MLP neurons of a small language model. Each row is named by its layer, matrix (up: input weights) and neuron, and shows model dimensions 0-255. Each number is 128 + 32 x the weight over its row's rms, rounded and kept within 0 to 255. Numbers have three digits each.
After each neuron's rows, "fires on" lists the tokens most often at its 100 highest values on Wikipedia text that the model never trained on.

L3.up417:121125117128166096062159157098064162128175128100112153124142135113077115145090221128173131149166137125187092129122176138080082179141070150098107083143172161085095180110138183113198146114082104158127132189171089125106140076119109113123169129135138112188110137159098097100164101097168164124131148126180127045181094141115069098120091084121104123125137169074109127134178104124165110119088168125132144154109159108136137129120098149138156130102137106137110183112111072112095178173190145155123134143148160161130160132139119120146102121137100100101121185180090137143157125119169109144132140131139170182182140070101140086201092120173112114141101101141119167114090109108115123104141095042101122169155147106142073105140116189128180113184077145077081088123178162195154124142093094
fires on: " |", ","

L3.up512:144106101127107121084140147112114143150140189052156099149137100174097126148176108083164147115166127204142152113129168115070134089213141154154137089023109082072124167116130127178133146164150101142104130070120127124138092099066054043102138158088120129145124179108115078175109179152188116106153171162148106150140076132129109134114120152123186113104091090116112151133163147155135148130097125138105133149105133174115157110088166133115114100139138144111101097112083123090133116095122161119126155136165101129107152088175133119127139141129047146120123135163086107196111126135131077159184130143156107113081122108159140058094092156109197162158139203105139127137116096120106123114193079124087088184101153123151154184161044107180090107107105115094169141156116101175093171107133097
fires on: " of", " =", "–"

L5.up476:120148098211118093139135135117126124119088106178138103113188150127053156075136131158102127131119120157174114185159073123118146172117133118109165123109107116085144054186110189130124075123118114111163159158062107134110140137188129121100160104184164142125139097134169148075161145165115086092134156106069126117142087128128114223160112116115123121134090165165160122082090097131074104145157188142182148131126125160144178118168129080114110156125162127164057112163125078153130128039097088131125104192120046098129176149074153166151104130146166194097124124153122142110164094140133171129170151051177082138157173117148112131096185096145107152142153114101148097111111165102126104105138159153181113081105160154144133109137079185124118124132123189159149157141061106100179148143139132
fires on: " to", " with", " called", " as", "pa"

L3.up50:154106117125099124180122144144099138127098190143143153119076108060091049179085143110111128143164105084122127178153102103117156140165154124065118140084104078122170079100166122116111125131168132142107163132101134138048100136128113073081085125178129105102133204122148106126117152048123066120106113110162148088184156190128124159119109126140092127092161092147166111144098173167182142142117089087095146102101189166130092105132155176145125091116146113095070167137162144112094091122100110139196184157183125148155108049124115158174091089114100163115138070101088110149152107116126135165137167103112130178121177152121094114240121150102173087173126131148072127131107128111134149120113123152106111138157169158134184137154110114139123064173177137129137052185137123109136113096172108
fires on: " |", " (", " Best", "\n"

L5.up312:078144143103120122126100050125098175080165131098153160144130115108140174121114112108157165098136098106133148157177161097135143188134127169158137124109130083074109167093157093162087094174132090123084142132148079100157131123165097136126141104136062181152113098219138047126147116134120111186126134145110107108099176116152132057158110157160054103117198146101031113176101110191095119126121105145145124151101140147107144105173122113088185107144133080128171169124082128128141140132154099116157131162063143160203136122181119131148152166213168192123126120154156154113162097135087131164139096063112152106102122097150095087128123114174129102148115156188144159095088103083084142159087157114122087096131118168054174182115138119085125115117145117132113156095175097117119122119118057
fires on: "s", "ies", "ia"

L8.up82:135079131167099136127114095133113105094141179130121142150099153155106132132125133113133166143074145090083191128121164083074149070145140096095149139103065161158172163098145136085079164165128128107168127088144127134075127119174159098106116179182095187131117154141047116160128154117139110088191158108131131091143129102081125204109100155093113162124160127110165139161150195095131119146117191123054125086128070098096116159112123136114163145118156124116124145101132142098061118136138149150130142131134099172131136129077153167069154151078137112143118059159100099152145183151157165119164089199142167193143088101163127212081111148108138110159147159092054109053120126130150214134097109144054159104129118131117151117167164122109096172122138116073094182092090152083151121145156150
fires on: "-", "–", ":", ","

L3.up458:171094089166108133143084102138065064124140111135133133112080107150099128149102093089155086124148116118150149132236151133130135105108135152162120155116118153195132116091072153167159064161106131073109157142154126114114087180100109084065091086084086131101119131114172149152138118198147120145161156095090134154110151117083087153144087123092119178148148163078173149146082139173099152201145184154153117179082105122120057106190118105139136125104120111176151112138142119090153140108156157113100125162114124150143143100092132185083149029153106097098104142107084088083110101109172199101118130163141100147112142066139163096180111139136127134059159127152067143187133124108172119126158162106185122136148190120127123130100099098138117098116148159084173155183117107077106116177174119
fires on: " of", " age", " (", "es", "gh", " living"

L4.up237:118161118096145176188084116179097198100158085096087099095127068142173175126102153104173144158157098136137072089156126111120114110118111189106145044123193136141132086139083114106117129155092118081180141124148126090154158133128099214114173109110104188151128073125104137045178156125195074145156138168123136124139126108106136053127146198152085127120162092152082146140161186118112080149117161150149099127101133132184083165144115134134111156130132077138183174133079131103173097137113104053125143076137132090082119147169090151124127136103176096145168149159115112129131145127165180179193146133133136105109162112160115124147148107096154184123163099114173139168117108087110122180120169106149125103120089136137129150099130135122154114132115178090034068098154139145172145179133111
fires on: "s", "e", "t", "r"

L6.up501:128115116145073130107099147150111152192133149083090154090118106217125103119134124102123132125104159128094111149157184168158087127158139082092082114085102128156146167114124111161114115168139098050130154099104126169156105147153098109098167110100099107107150157122118086093159141068117065101171142096141124135174097146153138135158130171112177133082120110154160139097166131101152131115107178158099109140124105159095041130147117134125143075136159123168096098195123167168135195112128062149128116099125127085097099127133159162161097139173097121151158157114100132182137142187172107171151068156144161193120104136201157175106142056174185128158192233121181089074063096060123153099155103168106150135135121087101118174158125142167082130141158089115137098125151108137131151170125152
fires on: "-", ",", " and", "–", "ary"

L8.up911:120124146129118129090134138137110181101126108164085134102112093174143149160125088136077109179202108174052115103142095112115145117075086136111147107153167114155126135123099116079144147180154110143068104132104108139137090119105170110182146112139117197131152125103172102067147120085113166073152150159107145125107191146112124102131171170148172158114108094171102165133124175137100153063088137153136126178107149073111151109181175127159169181141110146109083107142059132160119157099133173119136130102163121139122048172084124134145202118118122109146143081197158158107135114147144158169110138153085120130047166090153192130140121046106131129132158135148139076114057152143164104148106133095169177124168142056107165119081132164152146189149066115051166158142139091148134176103142119
fires on: " has", " is", " have", " of", " had"

L3.up427:130088140075066147157161111112129156097106155094158108202091135121104094106083119137095188175052138135142116148121152162096172153126122145179087156117062122174124158068112160131154130114116158053150119100154107176116102123115156167157108129121110120109121142146131163152101156148097105152136151142097183129073096131143119144090137094177096147135134078081084133055102100197108115086105101168114170106154107163151092183080156154147145136212126123099112139104161130113132077145180111213199182119108114174156141132157166081118179159124126168069144111143070147208144132159153099135143119134088085113161188114169130174191170146106141093143174135186144095138085143120165129082139103118119151160143166108092101108132104127145129077125106116125119094127097055095155126065133108
fires on: " well", " of", "Other", "season", "loan", " killed"

L5.up703:138100131113078122089120136112133116085082190150140097104115140085126069166159096163170125160135126147140161120151129116121147145147112142102138160115165111079155168117148160120164133156104152073096117111128134131124036089146141070102117120151147141107118180214179126108127107202158095139188091189194166150170086111129179114156096182119176179173098102144121146103151113120177077084109147140127097095116155094113120134176129133071115079145093156124106156089114056164126115159118077159126107088123175112091137099178089149164122100171099126149196147141095158051159117123106148127167130197156184216103102111137110115072074086191106140166095188114153158101081086096111117126105105105100157157071140127083122136145142138129124168118153095115061165129104139127127129140086137
fires on: " and", "r", "ct", " &", "S", ","

L5.up789:175167147118111110098142098116118114126107157090130121120135201148097130086117149138170164131108189155159150163099147142095145120108100144174095113087112132149112156154135129202126104172173189148132140108067123079086138114125112078141163161149093133082096142139108128168110175148141055021146091105145151112098078154135133110135126109157139095128074144090076158140120121119115152122199155151118119119137170079136004157091108032136130082115171113151085131125169132094135108065071127161110079099108154096124167107189132137161104178153131137117119059121132137174130166138166153129146133109162100132088147093155061081065116126148142124126137130073134178118097127164143087107135093064067113151104141135150134155178105094128090117147138173096136101109091137157113153205082126
fires on: " =", " an", " a", " A", " two", "er"

L3.up820:157132143121153200167057123156054145135165075119158078114154174145145110169191143162123115147166137080075156148131114188156170088130142172196155134129135171127158111123180143075110070109144124155048122111126159128105081100038124181087109148143122101199140124116166157113181147220127106064116119099127147084144131106077144136147139066114110104135088126111127121126151136127131162107149144119157130119106125094123116114167118114123165122109061087162079109150132122110149170105161116173139169101130156132087057098109117168080126122142074152150066139127141134145079177118086127107100139138168137140185140127118083117102132173121153146190174141107091108140091175125147139093154134069175074144176166114129087069119091113124132116085095124095091132200166134106143104184096127
fires on: " of", ";", ",", " ("

L3.up478:145164127162172155139167139072090176112214152117146103104100074126091109173110101155096112130109110143102161135128181168089150157147146134116084157140137095130123107156109122152174140141139117102123203084141194182135095161142140084116098072086116117104094079049117181178196114110077176107197152138164083156116127148138125115136060131123085075092123097172111129138093182069090103096132176189155157138152140133153104132116094141150129176135106145122117126193145081104159126143155152105168172141128091094195118033132125125172143110160141159072135132148010145157158169182104164145125103137117138072110070099125127130143090113122175077111143107086117120086152163127132164089140140122116129094150128122093117076124084142105100155149088118112148113175101096117129104112145120
fires on: " of", ":", "ile"

L6.up392:107149120168115127154108201142128099073190173157130103122110123109080152096078107142133162118119157143150046156156060133111094139099143107113089133140129116121125115149105109064054125050189102096128149126127105097155106176116130158150099134104106151101147175131113100187147131186134161166105082098106230113089196143168145141111138131147144121122096137110098154155116140124137087093148102158130144122136108093105141119162147122103076147120091105164123134108110167136135101126171151130133124105145151111073094074095075105173070114120145179135195084092137105106128146134122178153160102181121109104129153091141167080134091112100122143119141152098123079156140160056127094131145125152108177086199187166196194225159118080167152177110123129143186153155101136112166134136195083
fires on: " to", " also", "ur", ")", " dra"

L4.up895:139092122122133140152096150111135138104107174122145132102139119085064086131149170124140167109124126175155180072139170103145090163188164137105109164140027133117113156087100106119082159103137077132115072107138096106122138152091150113163137137152114136135078158152114116148139162184099080159108115102152097127154127126122107127105101122171097158060174147134144150139121065167123111076122158147111138111180119191179114137132140067107155187139165156150159119112113164138154047159141143160108117136125135126088132079134194129131090128198100127052196139091134070095149140114145093118148111154150092101166143132181130057125090142061111101160141196095160136124109159120146122125152113132131110101131182165199166095224199135170177138112044151071123191141108110113116113135155135
fires on: " (", "–", " to", ")", " was"

L5.up317:150103092158158143156131169107080126143135122127130130157150146084122084167130130145212131111178103160094088105149148125173114047120106191082092095190164164127115191146123110126098107168153165155115047109125123056062120120148111145080133151124201118149094141150149131123134080099135122088094129185175135077124145158134103106131142139120142141097119198171153082127116155186172142109132156130090147074154144175152140155177119099205084156123103071114105118129167149181144098113145138139121172066145078106183093152157141101143126144125076131120080022142091112122138130099135113139166128101132190134070174090121120135162219116165152089128118118133171192123153143070128115120093115160119134137149131105098082104131119152141127078100107129100135121140129160179192087125092170
fires on: " |", " on"

L5.up154:163138148137161124103106133130095128080131046117111190156171098152081159134173114178172145154101075077148128160125118110068141142100101184110132108133182143083125108129143129117074133081157103140098115109097135124135133063084142123145174171159224151174118149171140140065122136138169095130115095154107159151128143102123120158177172113055075150116097157114126151091129168138184152125122242133160129089182096169076091117148106148166131156142107111138125146127114119145071088115098109136099105115151157092122141158140124208119101115088096175158045121115132154150141065125104080153139131143101086089135117129136096080170103110151168089148095156146158152096144097097212097136111152186154112090106183117123152146134140141177089133086151118090116057103174102150154142173166099
fires on: " |", " the", "}", ";", "|", "'"

L3.up600:150133095128106112129115107179109174149109141098161112198127129133048107136115113134115187118107145090143147116164104144172166115094106142163119109141120111073138067092119114179073114139113178141136116132117091163135094179178107062158074166137090095189137138099121152152204089180125099088128161144118100159072119097208144121129110111100093132080140147144097114115109141143095089163078181118141120084164131180147143148201140143113078173119168111145234190120137148118064113162136143109091078159171138111135175097151033139070139210186150141060115120158119104117142128143163152103149114163111084082104113100145159098139087143075091059110130163119120109125101117091139169143165120138158135135129159164147139127161107150113138148113139070087164156151123099092127142110147091
fires on: " which", " age", "F", " Labour", " Labor"

L5.up366:119154130125124124083078082115122220134131146135138194178128092061133137172145089139158148053100055088106133169122207141111121062120118170143124142185143166085180176111143179119117120154164096114156123174107156107115115055170130098118165120053151091150084127084193130093147100107088108144117118121114114136162162157110157101192157137111068122132136183167077154143124159106178154112113127161133116116099129137135138125138186134156164115110129085109119130091082155101156086134170107149179106097106152116092100172084147229217139139156169132082114144112156206146135132109093098160123130088159166133141093118080143093159127132119122100095118119147154160090154090128149166157097107121139104104110157118138135132083122153156181133110085149042094124177102184150129111148129128
fires on: " |", ",", "\"", "er"

L3.up631:133178155148113127130136131099072142111167116076140138198094204118116084140154179103124116146113102119120087072099129124098173117149159139157088110131123159095105113096122134133062129076169136136071128126169094041023112187153130123114144102110147105120114190152142118136105143106127167119115094120166173086218105155151095120116137188114153145157079171116112157127087106112100135161133113156083152194108141075072144166139080093104095140131156094135092091191084111121183082131116134151132155112135095132145099127157185140128160166058110109148108121090104176128079122146137126147131139150063139168170115146206133184162142095128154123184132167151107115118102074130126113081087138162188119165187129192179093164123135170114108097073108142133135139097174134129177138108142168
fires on: " in", " on", "in", "sh", " among"